Weights of a small transformer language model.
Architecture: RMSNorm before each block, rotary positions, no biases in attention or MLP, tied embeddings.
Training: a variant of Muon for these matrices, 4820 steps.
MLP neurons of a small language model. Each row is named by its layer, matrix (gate and up: input weights) and neuron, and shows model dimensions 16-111. Each number is 128 + 24 x the weight over its row's rms, rounded and kept within 0 to 255. Numbers have three digits each. A neuron's up and down rows have the sign that makes its largest values positive.
A block is one neuron, or neurons of one layer that tend to fire together. After each block is what it responds to, as a language model described it from the Wikipedia text at the highest values.

L4.gate0:140117145147157086132105122125153090145153154092146127097164117130159101149145174150189127108138150143082120155122108092174166141113138072108116109176106130166150117104104091090083124134165107093126119085120090116161072167117137100134122173135102120091118075059117128132136137086124102119
L4.up0:134103146136140130106128120103094103152142142081155112150146132107144131133124127117174104103130141151120164100092181142137171103113159118075111076157126125140119123140171117143128131135106131103153140098150146132132118138127099123152109098118155139174126118080144096136101149107138114088
L4.gate242:128069119182136091134106143127182109133153160116179124101146173102128148150143171131150147105169132163135139103123109183186116119121181092117142138161106132168169107141102129116136118104138186155096086127093096105171117177149138126122140134142130149110083128087120112134102111136099126114
L4.up242:104114128151168112117081129138160166127101148138127124126063132123115108153145123116132122109130104146151128147133099113115111122102107090156120117136126161116134164155137141165170158128163180145098076170115136060159113134159120170130157137129130111097130150115136173150135141150173189120
L4.gate341:159155149165093098146087148146111123145116152141146113144129066170118146139114155122125126115097087108128114149106125148127124118170110128094135123123089134087151188128126119119140173104134138115149093133077129171119127120118122123145172171145115143134077131110128117134111117079100134140
L4.up341:138092144129122097139142163125094147145115129177052147153117096126139142105098123154164155151092094110135185097118103108112126138100094116141100129162110113141135112191125144095132093139118141108101119101118137134145119100126119118146126147145140102161096158134131131130135147121093105151
L4.gate564:106164152119139116164143156110153125133131139121133139122101138171128127106153125163102085148139157143131095106116084143109128178157137098147115155127142138155129120111140126096146142143125103155148106127111104119104139152095118167138111127126166100143170099114117137135142124194088119111
L4.up564:148132117121129089134141113105172142107142087068135107116138116133114114108162117171155101138159109104134143122168147135103088095082106101130166139127152163103124106149161123134150110084115124144171139138105149096133114123178148117119143136124129148132120148122152147131129131134108113165
L4.gate733:140122130149165093141129177160152128161116139093121144111172163145147114127145162151140163135098145109145134116122118104110128117127172087151152117141137124122158108138116115128122126105137137132124137122116118136127093133118098115144109152128159127107142102104139143152092139140125060142
L4.up733:165086110152127086143084127138113125132101119071113157145136173177134128109113123146128129126152152185145103106180121110131155104072108103161102146110131135107162099143139092113171121103108111150122150119115127116111125132132129112136125172124110136106155155090145129123115137121150107139
L4.gate946:148115121130159124103185133140122141103125118105124125105170134123112117135109188142121112078162173110131148119141145106166185130167117103116083147093093182159143129124101155111091101130127130124141105180101094127144138161182153126141102148145125119132134176113118139134109107122169119141
L4.up946:130181149154146158107110085119126133110100112105164071097131111102103096106127116131105146109166169132097147090137137096157122100145114100127142130148101120164130127074103156135129148130117126155138133110093116168163142108126145133121141147130109103121108147089125132122130146144125098149
L4.gate1379:122096164136142112151131134152135154146153172115132099132157117147116138146149128136111147136136124163139108106135149140123159136115133135124088119113145064135132132166096093138158150127125074120082147089153129123137153142107112132111110175120114153130105179143087128083120157076125132128
L4.up1379:164107128109137108126111125140061171168120108163151096118133140093134114110137106155101146148115107130141077088139120114135153076146129121140137111101105080112102108143119155146148154070132147127092158119122144116110121098089110138206124152138133155124105123143178133157118141103114094157
L4.gate1460:133093117145134107153122116160136111122130160091166163127163121145140107109083126108136098127125099089119135144127087102148154164111109099132118098161139153082132138125124123131145189100096146139105160117130158149118110122139158148126146160165163125094126139097154111146149148103143146135
L4.up1460:114132162092114121151141118131150096136124128106111115074091153127180111117162083150149119136116108165123132138150096116126183123129146123141167146133162142114093091160142173122135124140116103124103138147122076123110104158136125117143126140103144200146158122154144112134124151086125135159
Responds to: Name-completing final tokens. The last word or word-piece that completes a multi-token proper name, often in tables or sports text (West Ham, Hull City, Québec), plus some time nouns like years.

L4.gate36:117138155136139112134104096163112154120142136124148131112132145124114111083097138106144119140149155110149117118109117116154174117080137167145109138125095100145142114106115147132144118139140143129121137112123145064099157142118099141097152123153098154149136151134087159144149164109152158108
L4.up36:141103127135116171112136127095131102136119133151144107126113145101152145106138134122128109141122116087164123165135130118134099172117100123126111153129129108184144145135159143151104110117143080150121122162123189111098106135104159073121115148141082102126119117149115129106154188120134125134
L4.gate429:128132115119129119107153146107152144132142113141103084118136118125133139116097083117192153116136127130094100090118182134149129115136127124142119137130150102126101073120143138104154133114136142185144153106136197131129107185107123136093115107137116118168152132119128158165140125147100055113
L4.up429:130116125105115127140150125129146138136166155141144109117098140088140158129104140108144161116115143114097150104158100186129176133112097126163125130134141103147086133085109151158124109096137111159149111136137168128121130150133125147182118092123107157142123165102121152150106123124143107124
L4.gate623:168161104142081103111177100083143137087137141139142082130122085158124120130113131145126121141156151113100135141104107174141108073135134184137167153155088140120114146108173116131058128154172098139106146134176136124069128092126100130136110136084093111145130140114152147146109089136115120131
L4.up623:095140148103137134124133145153159140084107159167148112151166113148125121135144131111190095100119121152147183121078127106153149132100141075136170116117139113089153122139147135151148104090098133133138147121128121137125133097134101178108089115148127160124167136128128194141107122149142139137
L4.gate705:124118136147153091131183143148098111113151133078104124136124096107139112140094117155138089159120112176154142117123142122129170163094168109130145131117130133089165167128165116073133136129120162120136140106126147125157117145092080130113133114132124095116114174121151169117083147135132060097
L4.up705:121140104122119141097129089103134134120163133128113165124125097138153113126141111141102131168139150125152146164129189130124095144147143124154137158128123124131174144159163153161167120099123150122118123100131091114132122125138059138117105088093145146182116115143135146103153161146139096135
L4.gate785:140177107152130070096124136152131107114125111156190103140147141128129088123184145119156137110134113144132072121150076111132086158111138125146083156147127173140167134131111166115087131082140127139110130117105149137079165158116132139150118148132097116146127119109131112141157128116098106117
L4.up785:175099139130122147128130121152117144137139116129135125150155124156134150099142146121146131117128170132124155179148114133094179157147128142119095120126143094168115137144155174116127124130152142111099186146121133138115130140152176147143164103116129148126140082082150115138108152127107113162
L4.gate1253:146128116154156163105172162149164154132150114121108139109149152138136135119110160113139116150175101169158111129101158124109120108137145158099131138146171139118138171111122148119054104138135185083136083115148117120134134136113115116093172115103125120141148116120123145155103146148118117090
L4.up1253:132135083127154126095084088143152136115145134127106096120099115102147158154167138161118165101162163138149106110142135145140134154144139118125127150124112134136119110142161108146175127144087174159176080112092141122097111119146151113128103137134158135142128113107080117132098133119165108128
L4.gate1289:140148160158125130112115122159113148104105149145101122115122120127069104150187132100152093130132091143115139117179099077122149118085113121130129119132173143098124092167166145114138126141190133113089108130090164125114151147137153145130098125140134145153097137109125176130160127142149131101
L4.up1289:123129149098078102136156138117149089133121129130089104108150159151130094097167120068115098125105134140096157153124129071143147155090131136087110099119121140135137128118101121133140121181151142144117104108159123129164117130097159143099122151104128121121130131109133092109065120142148145093
L4.gate1378:128128138151161088089126161145150094095144114127150149140105111140127106168156135124147140128147153150104123148131143109134139137142113098146164145120120148145147138139156122065091086132150107177068142119093111134145101107173118131098137123098109117137130161105107127148125113119111116120
L4.up1378:110137107146141157086109107170122120154126139162102072117065106145119103157119103103148131106169130092114140114109161118159160131156122102119139147126154120127134100169150103081094107132127126166076113143124155145088083107156117162112183136116139135149106144126127108166129125142154098140
Responds to: Number-expecting nouns. Nouns and marks right before an upcoming number or time span, such as age in "at age 73", year, years, No., and table pipes.

L3.gate188:169104099127108101160135116123151145128105093131097115139061124140140135135116114186142104152148131101125111116109088143138118171064117101154073136169143155108148102140134113167128145098133101165126050162110148084124160140109141151117130104131105106097131132132125125154098152133106103126
L3.up188:124150106153117093126180102090101149135099159120073121168155092128163146172161114146110135110169131094135164100145134132104159169137104092162139115121185106112142123147129127104149098125109129117144140104111136113162170155106120107132150109116125121068143142129131138150130157133093097110
L3.gate924:143121129160106100128114102178153117127130145118124116081086090111144156152103093128104143132133123109139073124129134163098150164121156082099076138152137150076094125108123097094176148099138133129153123112125109103087110128122191134158126106135110137202109088180084167134157149128158177125
L3.up924:139113109149153125141149132140175142122121179142130095153137120130143096117138073154103117127121110106136125089110131131168104166170152114108202091129104105155137115160123115128145106095099105101145141102112094125120119130121140128114142129110108171159148131140094157132136141120100140108
L3.gate1157:170158112153123132111101113105119149123134113117128124164096099138132115126134146110116098135131102104193101093094132152095136140092119116114086101126134122104157150081147115098154129151194148141131095086133153162109164125087123128094157140163146154141130150156092164137135152116124132101
L3.up1157:138125118139138108142115109161143149137115173089101148115106106164131116131134102161084149127100076107089097136121167152128095149115150100085106134133100149114157156132131107136140122126174120154154111109097118174108164157088145075099104118071128097107131138106117155114173146153143124136
L3.gate1601:115118128166095107098117156100090145105149150109126049115113126135096151146152165119134147107141162136129183115114115098117115123103147181138117154126157135125136125130122141112157138141108154153086109114196112090123133101121143124137110096109135157175110128142144105168123153159144128139
L3.up1601:139132119143124172151149137099157081097124154162064144156150130114127130131145124113149129131161114116129143082111131115103135115125117170111106140123112148101182123096097146118093137137164078106117159164132154151136100106096087148096132140109148152108113144125141141125153097115132118161
Responds to: Place-name completion tokens. Final pieces of multi-token place names and the nationality or language words built from them, such as United States, New York, Guinean, Romanian, Uttarakhand, Portuguese language.

L4.gate442:096140154136135145163135085116124091118134098056108129118080133076133113140091141126124156134093167160128111118146167126133138117140138107153191131134099142093144180150101097139085104147140141087147119150064150143127206109136158106126158123102118108133130146102137094183126163147136130136
L4.up442:131128154149156110141110152106177148097117135147103127136130155152110113153114160097135132142112141156128129166142143133125124139144096083135131095123124135174115118103076163144145086106125172167120136124184103125120134086103121149162172100135134080097121098128052116149133127118146129162
L4.gate558:084107134135127148131135061102120136135182124129122123122112173132103102130140134102097138128125118109151076150153133103102132119172154139148097123126110126148126177099117173118139099133087152128137147113155077099134085107133108105171152159093138103150122145113116150144099126128122155076
L4.up558:157130139106127112141145106138117088119098114117132140107143165140126148145161108155111124122099143136097128141139113082125152144171138134133093115125122143153132156170090178182145164154124131107132124114134101099167127103087135121125154131164165111120129126160129163090120146121112167135
L4.gate841:136131094176126134137138119118111131128178127125101083100142092108078157126105085136158130121119117113140132104132131104132114107123118151126162124136101110107194099095133111114136123101130134110129136114136128120108120167131124091131148162144117129119083118100137073130132110144100096129
L4.up841:165150127113133107144120164139136120167147164109126096146109124083121134105125119157145131089121123146136101123120172126127117186114074134110119143094150153117168103114166154116118123075115124083166134152136159133134131149143128107117105117158104111108130091145142123109103123148097126102
L4.gate844:166164136150133108152133135110152104132130140116062124123168161130118147150203098119133111111166145128130160092139115107167177158140096108145119109121115093123139153115121103132128111141097122126157119138163118090116137136150131118171083125123096124133145128097148125163121169139160092114
L4.up844:109120128112128152127170117147112160149142145117129120080086149137094108150138131149137118092157135152143103103116130135114103168126136133091124133143137133073122124136112073132134119122174119118138124137142125161126085136176086125096134114138081150127141131056113143185123059088147126082
L4.gate1254:134157120131140111054123134105140080118105111134125058132162134066143150132129140142133137116162139149119135111133173096128138140125073079117104169162128080136146130103105152143079102131151095100174123147124133107159137104137086099149100142123110170088095085125101134093115131150111095132
L4.up1254:138146098139098114139110102093177105143122075107122070125125128103094130140157128151100178103156117132133096115115146137095097150105177121120122112123159147187158160137102156130110130126157138089178117126118120102143152168105095085093091118104119181162104091117119110111104122109134117152
L4.gate1380:102093134131114115093109106127103113130131131109110102104127132091117130131166088123143131123121152107166126108164153165153206162144093145108114109124130141099110136118115124142133088107134137150128172113089138145127102179148088181118096138115110110137080126142094141157178156083119140111
L4.up1380:103125118161161108159150115095149123111141131108115123147105150087094141145083090149096130098120137070147121104152116146074146144136088109113101143115105126126124141135093130131113109104147124116104142175158132105139098155144081154157157155133111115119135140107113155137145080105129114113
L4.gate1455:160135135132113128142147130096149104144134135099123107146157146090093115137115072123135081159096104125177129125133113164119150128130100118145167121149114084111139134093109080153092132127139125150131133134131127128125121109135148138149097133157154089119141139111086144165122109139117110118
L4.up1455:170111128095119107118146099148167104103154128102091103135135120073124080134100103148150138152109131121135135105149155164147138150138102174118125113159125126134119179148168075131138126100130095143105132105151133154105121114079132132122124144163114125128122124106130080071133132150142136132
L4.gate1643:163141145107098119114086160104120121112131145159142146146103168141111126080153097138126134094123094113148082123116053162167113108145150116168140122149173120107132098183115091079135099165122128106120139128108168144100109102129146092084120082117113140129106143171151129082113117107129088118
L4.up1643:151117090100111093162130175153118138151123138152120121165133143108127110153153158152104144121150126119141155150153101106135095126127105100134128138166120117109122126147111125113144116077145139149147156117137124114189142110152116095136122090088120128125132120104147083162163105121116110145
Responds to: Partitive "of" and possessives. Fires on "of" after a quantity word (one of, some of, a number of, three of), and more weakly on possessive 's, its, their.

L5.gate745:120136144122132152165097114133150124135149116103134144126101140152160147112158153136172118139160138166169137107165142127109125109129141116103139098114099119092107105128112142133133138128155122146161142108186087139143139127165144153122130171114105129128123125131160104146139154146135134140
L5.up745:121124094127081119133126137117115162154109163137138149121128096137126115128137086149118137166102130131111137103081121152096156093107136133125145109129148108135092130116115086108108133087137112138145124122131091151130136129095122136108094153185147142140125123134172152157094094092122139156
L5.gate895:133115165105137157137132119166172175140120174137117157166143088144155122118100111111116109131138127127142111102107160132139057075128141076132148156104127137208068131140092085121144104128061127136094127084136155106104126149132113135157113137109147168160090107132102135135166133126108127118
L5.up895:130123184129096130143117130105113162172142117120123145148116113119140183125123118134148146150130141127153133144111103098158131108139140134075090115139080093105156132166100092127153131094132092148104155143139110129154122182150096110122131096138116161122113135139124099132130131117100094145
Responds to: Repeated proper-name pieces. Non-initial subword pieces of multi-token proper names mentioned again in an article, e.g. Kras-il-ovsky, Hú-rin, Fincast-le, West Ham.

L3.gate8:146142124148130136119134130100129107125168151120103136129114102124123117100121118178075105129159139136141170110126121094150179138106129140146088151158112094083168133111106090111138190136153129145145134116178127145128127141151108125116101137129134140122102108143120144167121097141131117142
L3.up8:141117143111118101128137135129136154079146159162111142150125087112123091117142116166104120148151093133139170153088126180135151156157146128101119147177067117143177133105169107110146186092132103104129123083133094170113130181149115100161154103131135134108157133126140132138135129115120155128
L3.gate317:159157123138086088147111161107142110134123119153132136117110101122173105144144109178133144128111135124126102134150109126122154128128139133087128136126135087097155165120130156147131160116137104137112091141137090157083167127130136110149131135123145121139154119106150128143086093061114139111
L3.up317:120099098110096134157090144168149139141114091135156132152109158137158088124115099115153126149113090145093105134136159108095122080130102158143080131091134108134130107141107120109079160143118142146076147119077113150106128108144144148159117076105167113134147081121135151152091126109131133151
L3.gate1002:125148176153139116178137154117035132123153142149173105123137131186117150109121116141127113155146096153120151115134142121156111128133123065112077108101105130148098113142170097131152105115117156135160145163147103121174095127155105121126162159115135128114158137127128150149112080147136131144
L3.up1002:125139079156176137160147160145121095128164122111154142144101168107155107096102122120149099165142142133107161109120070113139133127153126103103104065135151088108157105148087127123123112088146141146136163103131096144122177142115147152134127152118131104143157127113145104154106162121119077109
L3.gate1191:119124126083135115095131127124100125118124113125181125132151117139142131134088150115142125153136135155120144102107137115152150156101176107122122101076098100129162108128155123152153073149099109138153115148104151092117077162126088121136100117128138129117186125151089152131184129078145129094
L3.up1191:111168125111156090165129143152105117125151179163111158178148169145112099123146131151158115133153131124087149113133112116107163108124138116115099111129144131139120118128126135121145100097122117103114118109148141146122122165148120068102096129142109124123125084085086137116146156174139097109
Responds to: Counted duration units. Time or count unit nouns right after a small number word, such as one week, two games, four days; weaker hits on table pipes and "but".

L5.gate1075:140133123134062126150110087130116044137135156112113150136133124144099120131086135109138147150120149134166139128151078118175119114185110156120149150150141134125158122112115095119124090127146139120130144129188115138130142140147146131132154136095144100157102142121121099144133166096129116164
L5.up1075:160104164190138143123120105142107123094144175133127148142127119093126101106080148108142124150151127138115101128075136126153101106168137130120109136146162151111099140092089157125130135116124142127110114114112083139136104129111180101158115137080141136157162118098140131109114130106129142095
L5.gate1182:143155132123132123151121158151119139147115137140088137115120118146144117082129097122147127175128166154106101136145120114161132087117128151179130129112133150140142088147117121128134106162144117112095128122161134124132147123111149104160172154140145122135129154099138136105164164110119114144
L5.up1182:130074079097154146091119148139158126138131169149129109118131121104152147139162122130151139123161125172131110128189127099131109150112142113156135140133136165160146162155090080146147161151128125140134164115114091135151099098110138127122129153123115118105157139077134228114103151092119100118
Responds to: Pre-verb auxiliaries and adverbs. Fires on words between a subject and its main verb, such as infinitival to, modals, not, and adverbs (covertly, will, did not entirely).

L3.gate435:119108149126119139112124137105154148120151140117122135114106192071130130190113135139158143157088144149114127128125125138183178160119144128156140135137107115108120128146194133141156120156117143115114112154155133125119161111124161108093126126120121104153133122102112143100136134132130132071
L3.up435:118122132143146108069117136184136140118124105124129146137118126130145095130142113116152138130105100163108112110113122121124107136120144112136115141140144138174146105161151120156165127101105155126118089173091090133097177113163136124116072099143165093143132117140108148131148103104103099127
L3.gate1291:134146137130109119070117130106136107152104160134141126170148115145130099208140118153120130130127128123141126103093145086155105121127123083141110124097129123128065098105090109129142100148108165087136109142159101123115149067140091075152094105109128142125144128108116157105112142143117086101
L3.up1291:111133130112172101083133109137124113183129131130129173146087127108115101158114119107150152133131128098117150144123127122124153119130121064139163137095082125092101104122111119147134139116103101102143102117127136129127153066149134138105141107109053146136135121139117125139120119126113164114
L3.gate1336:135090146114134171120129149146157077117137133117122099143106076124150127132162121099110116166158115144128132140111096134145145139133158143186133135092130132183123143104087153175151149127146144103106130132153128098135132134095109111146105047143117132084145095147151086142099088077106122105
L3.up1336:124104112115110129102141145116130124133071152096132130119130085134093152153096142133077062130145107137103125180108091127091138125176103117155168168134097124111122111139172155139159122135118110152104095136096089090116108139137124124115145093121125105100115132127161130117141163113161122150
L3.gate1388:109124127157131184111172152115126160149094119133147106161145141092116177130109162111122133169131088140152165110096123150145150123128147144138156145140110170139123124115127134107101127110122106134144111146140104127093127105174151075134130074170172110126122105119087155154090101141128119095
L3.up1388:112106116103155111165169143130124136139151137114127162174120106087121086106111142129115108169133133142147151167186118149154136083137128088134165154104091117141139118148125130121117108126140161130121141114080107162100143110120127089140126128150137117112172123123131111098160135109114165177
Responds to: Partitive "of". The word "of" after quantity words in partitive phrases, such as many of, most of, one of, 9 of, and also inside names like Journal of Commerce.

L3.gate505:171085137134132124130110136153142098116146109134124108090131132169134129106159149134139108117123151102163172098128121120137127106118094111122156111158139121116156132104159125143115149116128101119130126151142120074073104131114104126145118107107105140144107102149128163113132135113179107093
L3.up505:131119114158097122145058124149098122135150081132120130088157144120100095131099157126138134132118094138100124114156144116148131129088095086091132153145065124112092115074141091111116190111136123177135159111139095169151168073113111126153110117123084166173184117101139121134164122174148099123
L3.gate1070:113103105125110115097090135124151123098123115133129097122140140087096160124149138095119112166104159168139113054160143104128061115102161124101134175125133130118105148115147128129096115133106118126131119116152161086125080117150103084137145171141097116107184176101147145134111123152148093072
L3.up1070:104112108099149141175162137161136127156158108112132154086117128128163145099102122118169126126142110153096119133122133126139083135093126157083126119127116114102157117126121096141162142160153113110100121098122104122168129155117139149169120142113162159132113168125098178123164161101162131124
L3.gate1074:100114132112139140138097137131146105138113094089101112158139110105140126134111145106130117111141118144135111126162090168135125155127177137136103148100133173153137130125152128174147083119119125147116139116158155146143100124161101098107093149097109136166118131065139138100131071131134124125
L3.up1074:096098120123122137118112073096117116113116131174126121137157138147160138157126109135146135114072098097115103055104078132124100111135147103126143122062114131100135152140158087115107126123130112123099123106099158133104081161108141113136134161085102100132120131121117098104126143119112147087
L3.gate1532:111116098133172123124104113156156121108137125111103074079121100126087110136102083125108102145108107158076142113153129142113150128115143096111143128119079112091127086076125108131090080117100118137129144144139087157091123128166138103142109124133091092144132135124129130131111126137142095157
L3.up1532:137084081156141138136113156157118110151130145074133117098099131153150144144127152154145096087134115118121115114162136135132142126142101102133139151141109141099100122110110123137092105073099110102149144148114099115148124121111144140134116154118082085089124144120116179135151165125137100123
Responds to: Pre-modifier adverbs and joiners. Adverbs or adverb endings before an adjective or participle, such as newly, heavily, -ly in federally, and most; also commas and "and" joining stacked modifiers.

L5.gate726:151133171123157122181088130119138113125151136133130074125156111119142163139151103102109095137115094120134090119183109180121175130145102122134105081086115135123103121147155063140115163153118094123086121108113104145133162119138110130135130110150138169163155162158102117121111129126121128100
L5.up726:112114117127174123113108137108100076153133124142165132104130112122109111154131122118136167134154099114139132075122115167090104131161104147144105094143127094139130162100123095125103119124115101154145134130181095128114143124117154113110154098143129111145123145155121134141173100135183156119
L5.gate857:133140132136130099170112154079124109154120146150089194125121149110141118095176152102110083183180137129097140131137077139137124135140147121116165115129115145186096130161118143134149137143098141123150163112144098154143141118131124116128120153175142124091137136140130096138115124099067108140
L5.up857:117146129126123149130115115061135098115145145090167135169145149146106155140142165108144073170146120143134073099100121124090130114108164148130142103159132143122147142145080140129149098094078159118124141123106137096150145157135143110148193120143107118126126114111150142129153118159137099093
Responds to: Partitive "of" and prepositions. Mainly "of" after quantity words like one, some, seven, members (one of the, some of these); also sentence-initial prepositions such as In, From, Among.

L5.gate1426:130084110109140168146125167113131120133143081148122101150084113118147152150104140136194144125123127162156103123163154137110150114153126104132092095103102101116107100128170122107124077127129112132122134114132095113089120162146098107096123147143105098120075168114096152142180124118100087114
L5.up1426:145111135131133102143166082125081114084131139147116109145107103066088124142139131138157152146127120129118098116106116102126161166160120153145138122175077142139118098106158107134074128124151111147103123134124085102112104126098136132185142067120071105150104131124091184127108113072083117129
L5.gate1461:116105162126114116089121113100128124155171120140131065156108101149081157156137156130185114092115115173124121102172140181140120108142134146109148111135136146123131146144114088148126145137119108205145118126141064156091174108160136137089138126109127145135106120159133156138083121112176117118
L5.up1461:113118134125156138159106147117125090103150103141181079101138108127137155094122173134167099129171145114106165120119129159097123157160092113189112096152143138113108141089151123121138157121119117125117122163140082110122088099144142080113107138097143124143157073153196147133140171113122121142
Responds to: Elapsed time unit nouns. Time-span nouns after a number or "a" that measure elapsed time before "after", "later" or "before", e.g. "four months after", "seven days later"; also weaker on line breaks in headings and tables.